config.yaml
parallel_block: false
beta2: 0.95
warmup_steps: 532
MLP neurons of a small language model. Each row is named by its layer, matrix (gate and up: input weights; down: output weights) and neuron, and shows model dimensions 0-255. Each number is 500 + 25 x the weight over its row's rms, rounded and kept within 0 to 999. Numbers have three digits each. A neuron's up and down rows have the sign that makes its largest values positive.
Before each neuron's rows, "fires on" lists the tokens most often at its 100 highest values on Wikipedia text that the model never trained on; "fires before" lists the tokens most often just after its 100 highest values on Wikipedia text that the model never trained on.

fires on: " Party", " Men", " Women", " Games", "Men"
fires before: " |", "'s", ":"
L7.gate362:549479517487458516509501473508493489497496479462444496489506523499486526513494503503467503483476466506470513493518462502533505488522516469463523479541485503485463513497469504485557502481513525485457503524510499486508515500519525498510467449445524469488498504488472503482481499518516481503492480475486511475513502440474468474496535530512451519487484504512507500521515531531492443479490447532502512508479507480497471492505486495500492515501519505489493501569480516515510484447469524445468502513506523486534514517525491491505466502481478500510515510518517469544478454451460500494516485499421472492481502491504441499511461513512498446550526463437495499506530503453512463504523536497484464490495510468493484509459500451502541460498526430510460518500505479466516501516465510
L7.up362:495505521540496483456477502513484507507497514499489513460513512510536497501430465520539487506535481494538476524463533533519517472456463513496518490461467469517487475506494529510522508505470490531514542519510487498504500509549483527477539539514501535476508535483454500500485433513507490505512494496477462474475499515504521557509571506486487508488485513540501546504464479526485535490523505486467503559486511502451469484544513518476526501488495541487517536520533525458536515506517496492517486466497515497503505546493530509481539529504515490510482488527535541531532503502478560481472518547485516504480490470534494521515484456541512520536490441480489495514481514493463489475484509502506477483523523436497525507455493482504495497502449535464475514491485523498514525468484520
L7.down362:534521522504484462520511548531509479528480488490463511494482479561511472480532457477527465495480562494487502513518561541516511467473486498498551499460567493518509507515474457513494486505481539513510498478506531433519495534525500481489523550516477530542532468544504501523488495472524503475517516448512491491522455548463442471494538511520506475449522456474484544498472494486510478482522504497495495480487503529482531504512451510465534531466482540523489541508502522521541529516522509460484476507482510515450513487521514517521530486492507495513537501538463507513488532482487500478505493534486518470509482523523501497495477497500468516493542476534497488496529489507484508514526476498496467462502505510534497514458496457498485509563474484500507484506494494503481514467492484

fires on: " January", " September", " February", " April", " May", " August"
fires before: " ", ",", " |"
L7.gate28:513478514539489472520500505488522462486479484483510526468515487501531545479504521519461474503485508507438501450514559488497499488499542499467534503522491532499496520544485517498491474465502519504469500462483471520497498499473516510453485512517468470474493501502522506465484532474499471438529468485492495498524469476483515473512460517464492502476535452468470481515522465483527512481502538564497491465514525505456498505541495462495510506561482557524496508454522483508498482478502516480490503447550462535518473498484446495503512516516510482512477543489561511476477496492492494520493504495512512520529542535494510495524444489499486495527509523498519476477472483520538470485529491473522510473483537493471508509500484526558501520510519512473473492496538485503492464534517575
L7.up28:505544498464531478520523510516469513483473495510526504545457482527465526525516493508495534497486528464473534454472519485526493496481502496491502500549492539474470495509475487495499540495501484518482535510488498495480508488476498509503513515513530521485524509484502519514520547509531485522485491495528523523516522501512520440443524537487479475528454520480554459492499499547433500525524503543505460492493507528470518513506475453462502511525483476526474471469552486499510554534486489523546468476520523502477503510456491498512489497508493525524508499494471465531521458481518478505479515459428470540520472457486532517496523506478460520466521513517513489552455475475458505520537483504490495505507472489505513509474512457506544499547497508522505511479485528537514511555515486
L7.down28:547501454498470501517488518481485484505475519498504482543492520497500486497504507479528555492514488477514510494486502469495473504482504525509503554485517520533535471493535408473488482507493483536470508529480500479486552496503507530485494477494531522467458499519500493530465495511509500495494493517527489428519458525497474513496527503481448444494507499479493473472502579503472514507470529484467496466489500462505493499489482498505457513526500492484513480495507502503530499551500533469514467457507502543562506521502523505489481529484478459517526507516478472519475516494490482508513500541489447521484523475497522474473539511460519536503498504530475520485547464514502501520471466509501491400485514475488509514478504498481508499493462562487488532516544461479492541505500490

fires on: " ", "–", "20", "19", "."
fires before: "19", "7", "12", "18", "25", "13"
L8.gate695:468544523466459489522478560502556507493534501511511529517484517504477514476538524514511451460496481472497475475517507500468503489469509545467493449515505475477536480515491513466505513522488541504468499517575543529496527508502478482492493520485541469488506505499552503489462517503487494494528505493489515499496485500517497511537522471485499507471510507517514526471499482432482471465516471481544514461506481464536492516535500496470511511516517574517494491490490502527480470503445547492479539448539497487535487523528465484501517507532507515520525498505489478495515519487521480484500509467551485509492515477528461493470511503530510479492507511519553474484516444488531492481480485506480507475468460457487516494521436498511521475476509507489533526525495481499492443458465523
L8.up695:507511502475503513502507553543492490504474513470465547533505521536463491527495498477488488432517480532505492479492487527487475476469476500491507482488527449453511506489506502479555511522503504480538456493558535441518508481511517466465510478472489505553511488481512484519461507477518490521529538466520481481474506491508469503480511464481544483480470503477488517526502477495487479528509496483547468508490477479515508552508512508488474525504448511505529438441526499519493498513446503456570478455469517506497495482522501518494514511538532486539482471521478486492476516490494499467498521514497494529505513481515525513529500476486509515484481511503451461450503464503469535487548459506524477476476474521513509473447494490487470508440523506511503512519489476537534506505515498
L8.down695:522477468522501456515484524515492495484508517485464494501506445480503532497507506482504497508512450488510516484507565522466561495580503460517499483551533493489511534495503535506535499489455467488523523513519487535514459527496486502493472495497549574538515511444488479495492505501525516500528500495499477508475475486509495487475506504495540506514540496546496507510511446551528533413506508526511534505487526490484542517494517480482498515478515502489530504488470551487499484540473499464481472525509545510476499510480514475488477520489490498492486475455507498491477481504545485500534514539476501467515502514494497491484517492520534504505474496469542493449495500474531505477482487485468477547493488515544484539514495565528491496512531493499495490483464453542529502510466521

fires on: ",", ":", "."
fires before: "00", "30", "50", "45"
L8.gate640:478470530468478526506475517501503508510507463484445440482481499502526491490506510496524488510469525484481487501476483460586514505512514525505513501452496534523526505546507518486460495493494515528457493523483512523503521516536518485523526491502458498516474458519511538513513504467502503496507504484503506470484528489514477514501499541520501487513507498492529485567491551514500457494482541500490473438484507510484534489493487477508513537519513494441446528547502464501496474497546446477522527465500439498525524511540516494536522533517525457471506483498529529473468471507470521511497442517493491491476529502471515496518548512475501410520482496463504485523482449550477485509522524477475512485500490483511511515496488478481496518501465472495453512500490525486504489479485488
L8.up640:468534498506497514481485493469520480498481515546504488412521495485505472449498502468540522552494489518491503538445505507528519510512528486513468494456504518518473513481471481502501515539465499497444494517490507508465480497526496546526484494480456528490492490479466516529535485493480519488442511511530481496478489477516509500488498584485503461507493529498506511459502491494428468473499507506483529490473455529511520506529522476523489524476526494545479531532496513481479506492480498493481452476497512498501480521475459481538531526504531473507513545442523470494489510506517513488483500473484500552509456513530496464517458491463515478475526533521480495554524502508481535478521555474496500522507499467495508471479461460476513512510512539520488477529514532519485491485535515
L8.down640:451465517496474495478499476518497492489506505480464473506529486483521500502481495493508517540503504531513472460532534493513528489481468487497496501489496466522521467479505481437490534534479478523499523503475564458496480490475475464506524484457514512502502444485492480502489511479536526541508502510521498451498505481475503453525559509477461486516507505519500510509512488520495490454437493523449467461489514488524535502499481483541495490488508465484495492474491489488532510480483483477485512509519516516449488505521533470500478502494548497467476520495522515530481436469486442470474541468544474508507518513516554501474449520462516500526529463454439526492474520527482525524480514492498511463509516481514539498469496461481476499488477545495499441521467539483511494508505519

fires on: " ", "20", "–"
fires before: "14", "13", "15", "9", "12", "09"
L8.gate429:440502525508453491526506532468496486489507470509477499486493505509453499461492495476487500455501496487489492502489497524500450506498507525516466498526477455493468504485531496523506499497485505507474493537458572491491517516525537477468525450525534495523513526520552486496462522473448465483502511465497455499465506534492491477476482515460544463486514550538525470499499493504507500504480515493540506538491499464520538465456481539527502504461525518502513506484553473521507508493514525466483479477479542514553481468522463522516507497516486494554486504484520466470533565493499523457510481545506521537517510463499495492507523519523499517513520468490504490486499475486470471526527468522461497502494469499511491540456479481463503522468473473518533498514473506514467479467497554
L8.up429:501476512505541496507515517508470461468486485462485552463527460442491507495515487508492528490484547476467526489533451469478467493518495498479499482501509514485507457485466523489501527510482463488509474491469468526516540495492493520479473506449497502534479484520475498474496549517482511477494475486503493488513521552508488465483495505506491509488482513460490464489483482454495509494518519475546484499489453495542475471519505474555478471493455509503481526464489491520491462507508513492481481494463508514526486467476470549479461471502514513537536473522472500508477506469508492495533484484523526505451487486520553482490484488530494510523474511512532495494487480501467525529436496591475513472491497508500509491494425491509570497498475472519518501506502493436460497527470523
L8.down429:509500472485509491510538509518508500524510459475498505452456501519477522509474531492533509541502536518496462516527504524546489534514484487511504500507500506509487515529462533506450513520488461494452447482476501494538485478511512525509541465470480502504528460485499558530512513481524547483507525458536490514443524461465493476492512491498514488502516517523506494463517493560462503466465481483504528562496490530494514482516477524537502520484494477436509513509528511501471466482473525464467529519446515475521521511503504526526525486521471494495513466489541491463445522482536521492526476501495511493431527518486481492533519508494501486548498487509532476464463542478509488557515493496504516542507512524487472507514506517533495495495476521501536485486528520511446524533529501

fires on: " ", "19", "20", "\n", "–"
fires before: "8", "9", "13", "12", "37", " |"
L8.gate672:539476504503515513508518493466503511471511494525505506480511469475524541483467445504487498449453493477480494463489467448521511497524487509508500490519489477434500493475544538524521561463488489478515492491503514464520513499481538483468451486513504469540513508510501514508502502464499509479496543520508501462518524485467510487500533515502527490490508524522508504519519501489537563493489470467548488492510476442500436492504485489537478489520500484507531529516452501527502474517470495544487474496525540496541515485540455524483496471514431449504448483449512474511519485427494537505500492514525489476484535524499532510520488479530497502521470530512493479487452512486495488529486472518532500469490490453506491507517455526484497515493452456498498497523519486537493481509495492
L8.up672:485462510501534454518497508510450490457477463486481490468508448525470487476500462491496531500488513492472528457504478498514510483465505516517501510497489484475499551502501487509503503555559507497515471487484524527512547518487496526512505517460480487493566527511484485502512501513469443506522507484452490513500498470496536535443527494505520510556499573481506482471489500464497509507500499497513475526531523457507477434504494510537491488511488458522504514549491517488486504503533521444462462509486482469503494517533507508466488520475495503460485514492481490449488517501498510471478519484448509477508511472530556482488523515523524465503511553512468519466506445489477531527517494543483564478499507455514510489479508461513510473504530509536477513507526500492495467522524503
L8.down672:515477493524507532517490499505506506508476462478481524494543483496493503528496500495517507504494493526493493507548552493497473539497488508528474557477510489470451457494503492542497493510518485546470521415489482481512491539521514520541528470529472509477526519493523486468511521521492488504487462493481529524515455492540480442514515489538533507532472514499512559515499514471472530486494509538508459529493474448510501467478502479545485474484522544519482506482504527500479507538488492501500516467479519483508504489534497451521490481451469470510516516496491538503503502494526554501498479538470495496519518463504510496538471494514494486539507547449511520453498482549500514522488511498493517531441552447488489480528530527510508522508499519524513517456520494483475503483512573

fires on: ",", " December", " February", " October", " September", " March"
fires before: " "
L7.gate235:487502554516423509491474492516568525501543493499489492506453515505549505470492504500492490489467458511480529497504466485531532488500536517500509533469529518490503473522513508487457505476495492525503528494546540499501499540490461498453470542521456485448502480509503515498514479468492496485501496510515467470491467534497468527515517519457476552467507481449500511538499511484522518467519561506500471475492504496496469505527507537490505540574532485505515472517500497487562488527483457445462522494535491484535525524468508456488465473498512476506471509542522488481517471467480535502546532494458542527505473537524544528509485494514480493512506491488518515513517492476517525451508483481508506482493482513506487464459509475499508517517513480491502493491486483506482514497494550
L7.up235:493544516516500506458496472521517468482539532514490551474502487494461515484513464497481500480500461500470534507463507494461529476468527518510471499442503495472472485534474513513518510491519481548490481466508487485524498462473498507502493491527515487499480503551494530503468536480498505490512503499520496471535527472507485513497483505486463493445491496462498503467528535482506494467517503521518559456495467527462493518510485487492493501515467498482487499482516440481528490536479466454438515475523521509507532540478519505495500509463496479511483502502445572515502499554512502500470495458493463566507528478487534508460453518512483475547485450483505536518479503484470507489499453489502485504508488478511469534544539475510494532442473515504505474488503501485528466515473538
L7.down235:496517558524472497467517487504490539487492534500477492491513474509530504522507487468496502513558502482459537491477544500470530518479519495504553547438517503495497518518448523490518481487497554531494496491482516494452485443457525525515498495512505522495472490530485502447495497509519428526534551538540509503478523481480475470463489522474523525470528488469500486499522517503528501503541542534479493486522533515493490488461499492498481522527498489514504488490480487480552481517472465471480464505556507527410485534515530519485508484509518491524485468515493527477504505544483484493487532533480490543508498510478504531490448532522484507524492466494477522476520475512503511535455487494517466458501522487495486461484511475517492486481521521487519485474499471481526510531504542

fires on: " February", " April", " May", " January", " October", " March"
fires before: " ", " by", " in", " as"
L7.gate76:486497528538498521517438500519534482480519464462529489505483465526516510484466490520567481495442498524477516474503462504477503530515504473498482528504486517467549514510489445478489532514501485534506509537464488497522483533476499501482442517512450505492480535479483505470474518449480481488458471531497507479497493522490525480514482512469531527477481453532493502552519551467510470505497523498505517489481527535540521545492474544510524552495471526525484509491471464495493480545469473508509537483487449501514491527481478481496478471517523541520528494527454519482501491491520532519490483471492496527505519495504502516473477461469494520486451517507487503537449478484513475492547502450493501490515485548514512503486533486493513474484521517485459490477542483501534472454507494
L7.up76:513543485522480503512467553509444493506501469518490507493473487500483452505430501528465491494506499508460523449480511512437496520478536514508457507474475457514520511507495531514519501489480526514547502516496504498509469531480533459489508507489519512485465482510472492490526526467490489495504479500475537440483488497430553520492512485485456496514488519514497530486517525484556494484511535492462464472438514571454458498515506496485474518473452490472456480497511489498477483508501490474498477504516487479514559509481505504506482461542525521551484531447527516521485508503538478511479544526512495499524500504498505519508529479539498480477511473499512454495499506465483477526520483535524501503485456491479484492490492505553525503508497483459490469524511526481489498517535535
L7.down76:535513519473501517499550511504520531520468502461472524463513484537519521462535499526522512494544490432469470512488495518488500492469517501491505520472517522484482528490484472502476544518540462487509497499516500509465593461489494548542495500484495489482532483515542488489514491460487505510479477509449503508479496484518488544513504515478491461512463515488467525488505502502454507446489537519540525526519486461510509500476527471472546476520516514482493474491489499551485527519475549503450509493565504510446538504495494516488507522486512499463472496495461492500513503508519543500499473528442546516485482432511493554513476519449500515476507482496512527480511526518525491472513493483509476456515461540497517498491502498480533470517474500479483531525512505476504518516485502

fires on: " ", "1"
fires before: "4", "–", "5", "6", "3", "10"
L8.gate391:504517497549499504512483495520453535508524539505487496501507490461542515515506477489491524525492457526510532467493509510473518486533568483520447494485509492478472489497488500494501493527448472506483535485457438524497525515432488532495484511514497477534516518550511500509521490561480520485435493506457540527540471522510519502500479544498493494492505479490485454478509462513549476469507484516498475499478523524526488518505464502504484456517496494502494564515519487520475497498468495503519481535525494487564520516479457462488519464518523499511463519504520470514458499505484512490525491460471511506502485490544488532481468522509470522484482465488530464538477536491552479524461476461507505479471500483477475490507477530500490500542524529486490487476483526526496547471468515
L8.up391:498490470510488467499489467551499502527467512474499492517461493473486502489501470484461500490461483494498502472501504460459504489506519488505476506481515505483493446505531533501475498489486504476534505510534527517499494527505470500494490497506436468529511522478500553538475562502471496479486489517532489496486497531486492513495491488535503495469460476481440499452506459537548507486523487528535496541490511542517498520440503494458488495466510506487481557495507489515472492533504512501477443517539529470517492478501505481530542495478503460498484510463531520537515531524480458452462496534508510511496518502503509482524487521516428549549495495525520530521492521467512445486475471515490452463490524560530511514486488481512443501481515452497492481529516543516513498497503516
L8.down391:479509520530555507499533513502514525518474489488455510517483519478516478490497470443521457481530521512517473454480490476477518527476534526511530515496520531483456539487502520505494563493498558491518501471503510545522510541502477490461512498497454482476504519498493499513519473526469517509497471500508503508524472515462482500487462494498497506480456465467468514522507512491526533468517497495505490530491498485492519510451537500477496527491529510528457479495505510480547494515498481508488481463534514470423555508516497492466506488516490517465479526465504467483500511505531521511482488492484515476533460520495520476511467450469490554523492488526454497517518511506454533541482484477522501552480504517519496489513490459535507529493506436495507553549509517515516463430512528

fires on: " life", " Men", "m", "h", "Men", "s"
fires before: "'s", ":", "==\n", ")", " zone"
L2.gate271:503477529536465483472490555478535528506540501545448523509469515493513473454435488529487485479489491509452494465504526501503493529515527480471512487528501518463545471519508488516513515494504481530495508494543518507499512510492496456494479531493503496479509504533523498443510470471507477456455526471479449452521486482518494512478531503492490439478492462523487463504459504541481456481489494527503472494424527503521497530537498517508509530497490504457476469483515525511507458453478526461497494460489498445522465509519475489502511515531502493473514448500525507541500489468467500502522476511471519459521447532476482495526480511515509498518530569489503468500498474500498487470533527532477505482487517489543534480482530491499524500495501487495472499486490462496507503493491536
L2.up271:493525495480494481512499526542497487495479519488518477465487507508521488467493511531492510490498509427510496498523476511514529554547515508503501473525472498494538518521496542478522547532489514480463497516492479459556449538531461516548551492455491455521495505513522478489528471502529532475502511523505511493474490486526465522524509498488543463441451512482495532535509519561496495493475459496495489477480506452497507522497516506458491510489487548519494499481510500477467505481542492516481466516470479481483476519473475457497491483519474554502477476491487494536506493489542496449488530518453500498496470504513496516557497515547518531513512509501505476501488491463489438517555498526510503526509500496464547498509505497494502445493566476519554508510509512486501493467504486
L2.down271:518516457526487463539493507506511495461511533514493502473470422498473455508463496501490512513506519476509500487517493522484521537481522526509519492501519518488494508535497478497497493508548492500504491516487523509480466502504506504478486469493522510515530503558498508479524473503528532466501516467490488468513465518460467504494488494522450465505495513521511497506504513553493479465484491530498473525514501472508527522536489552532469533491498495437457504480496509480504537487525546458476493535488495438468460525545470493504472533493501513494540492457520486513497496485486496487564518563471503440506485508472480512513515522500462510536519526516469483488526480476514520496499492532490505409484496461546486479516546511501541489482525508514486445499533452498511545501499495

fires on: " February", " September", " October", " August", " January", " "
fires before: " "
L7.gate181:479510485509519483510499516538509499456557463484499535508465487482528473491522515550489550500486521546475501470506515485537484509478562510541519516495469500493522507495489501512505521500452498543457520479517504536514521509455483475493525477527505472447519542499543475474533508505515501466502483503521537498501496493525537496507507530460485458463470487498447469513478485520472558472540492458499509463525497511537472492478464517519522534523523476524488484518494490493510420519503514496471503495561495514512523497515476484493507513522540525507496480495536480465536520516528506485490513498508468503515467511458540497473499476524478498530504491525500529500500501468457499491529465549457479490534517476491529463471550465437500514512468505512500546509482494512524511507505522
L7.up181:478500491450503538493450476491529489518540496502491533470483500541483504524492508491464524494518540514499486484480504539471467491474473487470461485523472509497538480512470483508507550533544499499532498541478517488450490485500525541458521518524537558490498534492494505502497568455531485509547547512509490475465503487503480454492506492474484510488530476522481523499511540480509468493504484485521444509519551488529526487507477503503520511519476562525490509488512524490505534482497512515525493472495460521508463516533517518504514474451491518504473530513481505443522508498518503558542491474488476525454474513491482480495489466454522519463481513549506493514486498494517558487524509492498510489488495517509479524524495540468455461506493494517519492486482510503556445526530532
L7.down181:526526464480491464486501498518518526470485473535459489478518506491474543478481510467484453485537476516466477501527533472538489483511509506485479499506496519535546487485528476498493502507517501509526487491471533473486517438479507491486488513524511496500477474490500456528525510462446492453508523499481517503477504515520471506535452467487530477455510536474459501485483513483491515447543508492493512504515485473471513464482510480523495512490456528484493493537492529501539531503560545507550500452473516494481520481484494542512510556497488463516505460527509497491473479524460497520518488525484497478504532446507458526505500509488494529475477454487518503452483455507519549525536533477492500513534489487461507490538504525505542486457498521475466560447481505476506488531483505

fires on: " ", ":", ","
fires before: "00", "30", "10", "50", "5", "20"
L9.gate176:480514487482442520474539445497539534530532497467480475458498532534540542492494482488513531517488462490506472481469534474528538490528501483499498460504518510506519483559514528470525437487493521526502504467514527457514506489515492491500492481523518476483460493494490485493487510450487492471468481505470513489538497485520467515499523518495505508487537490502501527550505517529502528459480522535477516424490489506521503541484520529473506455467510509501513509527457492503516483505529448483489503496489425498541500510486486521504501514542545466487524561483473510484501452490494502485474522485474478475475520543481521509481523515511517500523522519486504477486471502520548513509500540481487527501526532506502517496504522467488476466569468511481499508499462513535526528452515505
L9.up176:502532501511508513489492467527487459488521532496458505469554444489491507497554471533471520488467506479504464453493483537526470521471489508502465468513489515527535474501464517470519476506502495487480549518454506504544509530502475489490523507471483515500516473471483470521491511517503492465511480520505490443494524506497508576493501491458532522522476509495451530468517488519485467514496501515483496452487536498518519503504493515470521503492512471487479507520500538550496523552525468536488492473515503494510468475525483541503524475461557509506500535480470543485499511506515457491490471507509506526518527531459505504483518583516530516525524500471484501511469490462496503478496455515537452457529488514541521517521525505465500502532482495534495481511515463506548464501505460
L9.down176:532550468514484513494513502526523505497476518483486489481487472495458506508457482438507501518507490503519536525460502522534504470447482534480481453527495530479521471470526552518484486515506507481502486488460468481494486525502519521512520512493508497466469521521483474478515501485527506494495504520459523491504456480449469531495507476482522503481526545494515496495552515549514506477520509512531490476456505514528483496532520483485488473490513462467483493497482523512463481480511502455559499486491485519456477471486479495492448489535534484471513496477503486481507482480561510507493550507520493491486500511493471497506469502470483545457519472472474500506491463441489515510443518510491522551522540563493525548526510508492525457542485474472525489496451555515483524502481532

fires on: "-", " ", "–"
fires before: "0", " ", "1", "3", "2", "4"
L2.gate92:548497528527462555504514498488499520511523492504498493491519527485520475464525529485494500498482436509510495502493491516489475530547541484522534539494486521499524517471500440509504532483471498479458502488527524501462467540529501542459432501517513487507475525503500510507537486497519481461447528535458525501507502493498504508464530527502532541467489527498519485499490520538455468489525492540519477527449498456508482497481509484473473477491480464503495498507472420486499488503488494509483502497536460481558533490510464509468516475486517478510515475517504500492535490485523491478479501471509500514524499516533481514492489468494433500556507501503533510501490498509536477519529452478487532485501540515543501503520496457496519482483515456541452503475469511526506508444465522
L2.up92:522519488504515535511491476492492520472522535523506533504520523485479495453535518474485518466504478483497524510488471484505486526490509475524534521475501576511490498448542481540506520496503520510479527455522528508467494506532474491480444494493509474484485507474491507523524442544519491453521546533494569471521545513475473524486500499521490551500455506484497521479504495497476524530534494546486500489493489471535508497474549501461473504490474462520475502475507464475492483533475531497525498485534471474487484451551511470464447467489512488484496478474490505511537469500505459466495497476532517495508544538531488505482472488494465480536527477521485503527502512544529504476512453486476494507459497515498520458530493486500555488481498467534493493508520481454513513478527487
L2.down92:479525467528516513471510488526475480455481506520537478534521471494486448512508478502514496477496494500532538547501506460513493508496545517518537528484476519487502492509480517493469529508494513435530535463476493484477491496524500529504511512502501489500503483505482472499533482558565509484522521506494494490520489513499466479585489484501518529512466456446510506491523479517481525472525474497517532483464512498462449498511555515540503477547472487509491500447516548472504477538489480499467483464494523520496473516486533475452488468459478480486518471456470515478531503517503487520485516478499559479486511537526538517497455508503513548503518512503477504504545508526513478490519500491498469471507529507491511460522521515493550490516484488528459504503535516443462472500525486

fires on: " May", " February", " March", " October", " January", " November"
fires before: " "
L9.gate207:508501515470493487510483503501550518504469509500485528506521488548551492532514525476480523502503515465483485441460506498479498540482494545538547458532494481496509513464452522537508515486508485468484469486450490503527523508472513538484507494492517477505507524490507509446482517528496502478521529517494507486548519504469539491520508523488476488477535512474520482488483506477491538514481508516538469462515515511500483494514482529498521498538470494493511485471522472530515525499483499515455488536447494554516501491506501501482502515589484544531481490519525475490487520513491513538532485509525445516539482489483484479477469494466497524514529481461516462463479447489519546502470459477548507508520467436490492510501463476512510514492525475531518541477458490549490478534516469
L9.up207:483485491518499521512500484501494543470481471470508518490475476433491540498493497535482547520530509506474512448424509518504499542494510477444519524478495519477493482501474470497485509542478482534498498483474463530509463522499469469517484475478516536469490551480473439487486487484496456491530497480509508470488465516522555504468458499511503503496526490486513507470520488510495454510518532495516468494470510517489492486487545525511512489502483496482471487518445492546518528478497529524447471504457503513494465477492571533456460504512466507481497460491477525483475532500502483485526455497543529500484524523487545474531509508511504510532503541507505537490481482493494522501522460469504504532507510471476461504506546485486521430546513525483515479475519493525489511501516510
L9.down207:496491514546511518517489501497527478480529541501488531493470462484494537492480513483525503481461503478490525454528507452493510526536505520523533485504505526519483472494499436483518528486521513481508483444479527508504544461501477486519493488519472450518464463546541498497516512477509532476500551524519504476518493524485462499537496496494519532484487501548509478474564508544456484502549556519505520525515501515476482555481498485485475545472502493520512465532531530514521499487473474487490481457489504507463547481482485498484525514508512473518493454488481495466483528495460536503461503489451499536487539505472509461509499492502461541525474506487455488492512523528467506505472497513503540510483503479505479527489504515461513520509506545485504526507457449476569499511471499

fires on: " ", "–", "20"
fires before: "3", "7", "5", "19", " to"
L9.gate288:513478507513495511461508530504494518434482502503527517473478487494469542474525506420532509485519514482500479526526513505458462491493567486533478502546520457521508439466472482472524481523493523485506522500508518516472502499514521514480516524448516521555466530562491513526473478483467465520465518501524504468467481494519524494507533513489518474468505482529477490533516484502513523452516522461513504524488485466515460474470485500541549503489480526539559519507542477475503472524480483502540512520495515470515494479499505519462533484505496509507530504497506480501502540513473461505505484469535510504518515490513473494460529541519484495492499493515547457516501541524562515506469508496491530479489501523476505485526453527525521504489516556513531518494479522536521516489499481
L9.up288:507534489518530460473495513532559466497508465484490508499509516512477495579499532462502463533498500479552476470498484516508459500468503486534490497494515482514457511519511461478492487540485476475468558496515514516532479526516520478475480505499445482513508533473494489525508489492496478554511537514496455531515510524507468503526511512454507537478492518531546468520527438533488521510483534496485446493572504471510485480492528474464473476445519483508529521513509477493518511501445511517484501471523528491511482485478516473466474500508540487502510489522483470512522502496539494464477496535533492519467524475482464470493493481507491544493476505522501481490504480480431463479457493517501496487535494485485500478489482530504497486471523516509515504501498460547502467530446489
L9.down288:521492546534513497548529499511519481529460488482439478494507458539460551472467478451525512471509503511525509487498536497518504498493456513513451516528477468508550495475546549540493518502511502465517482512510513490505537507497483475477489492489515501483524487532475467507490488501470522550501505463543506523520502432498496504538501500490515508514514497485506528528478525551520480443534503525513476498504554533506516488464521507533513508531512510490509479516502478531484496495504525467487511496471504472499479478469560513456506493467497464507523529514483473494505539535498454480541523502510506462528521539487500535467504532492492466457493485486497467532480566512532501492468502500461497447475496480508494497512483526516468510513477503528537562527483503531508463504507493

fires on: " January", " March", " February", " May", " November", " of"
fires before: " ", " the"
L2.gate378:478469496480478487483494480521467495522536470538517510505443512514481534517455493480477486516509524460449515497505521520463452519510519489443483541518559492443521510545507503462512509467495491490470506500549453493543534474500492521460519549485557511511515512495477503472494457507528487485508507524495475491505467493499552473497518497532481492477490503507494501512513490503512481503553535485498495462471479502494466536493504506491509486535517511507524485493512508510517448499500485481501481510464491497518528499493524504491485469559457550517453515506477570508495461480511507492500488519499522511484548519543518489512506492552472477536485481500527508486508489498473447502559509508495482446495517551537469522445509457478491505489521483515518529486495476503546529510489498
L2.up378:495487481494519495517474462551456488538503455499491510487463499495484540481503509504489459476510526515440527489510544536478488494465516462484485528478536487501509457498485448494520498518490485490476504497471508516492514466482457478468491518486523470486480493494471479509497501495529462541448467512533464463481477539498540499544453496514496505516478503477494485536532480488533480503526494530559571479463535518491453518480479520483479497482504509459454440486500517542500507475491476488469448475490495532505487495498481521502471504503526520494495520506497503500454465454434501481524503477482526526532514510473530535497508495520501500515498464520494533492541476480498486483494503502496480510486491464444449526461507533508517488494503513466529472523465489476552494491513524
L2.down378:503506493544478511523481522527523476513481526508468516461525469503525545472532491484492489452486518501496474451507524523452513513488454474478513486507497488497539502476507477521505521454483477513487470534487487505551569474504496509493493468532461527515458496519507480517492466497510497475491506550493492471540517551464464517524509466485506481536502514485473534491494499462528491490489490507509482489502499521479512522482498469492515521483449516531505468510488516519509491493541506472489469524518477520452520549487540517526499528427431489470492504503504484495513522526506525520512479511506454510478525550465492501473525475503533501505522464522491569517468454479497536489552476498503497428497503472498510528543488481536493486526521520484500533524507520487504484509441499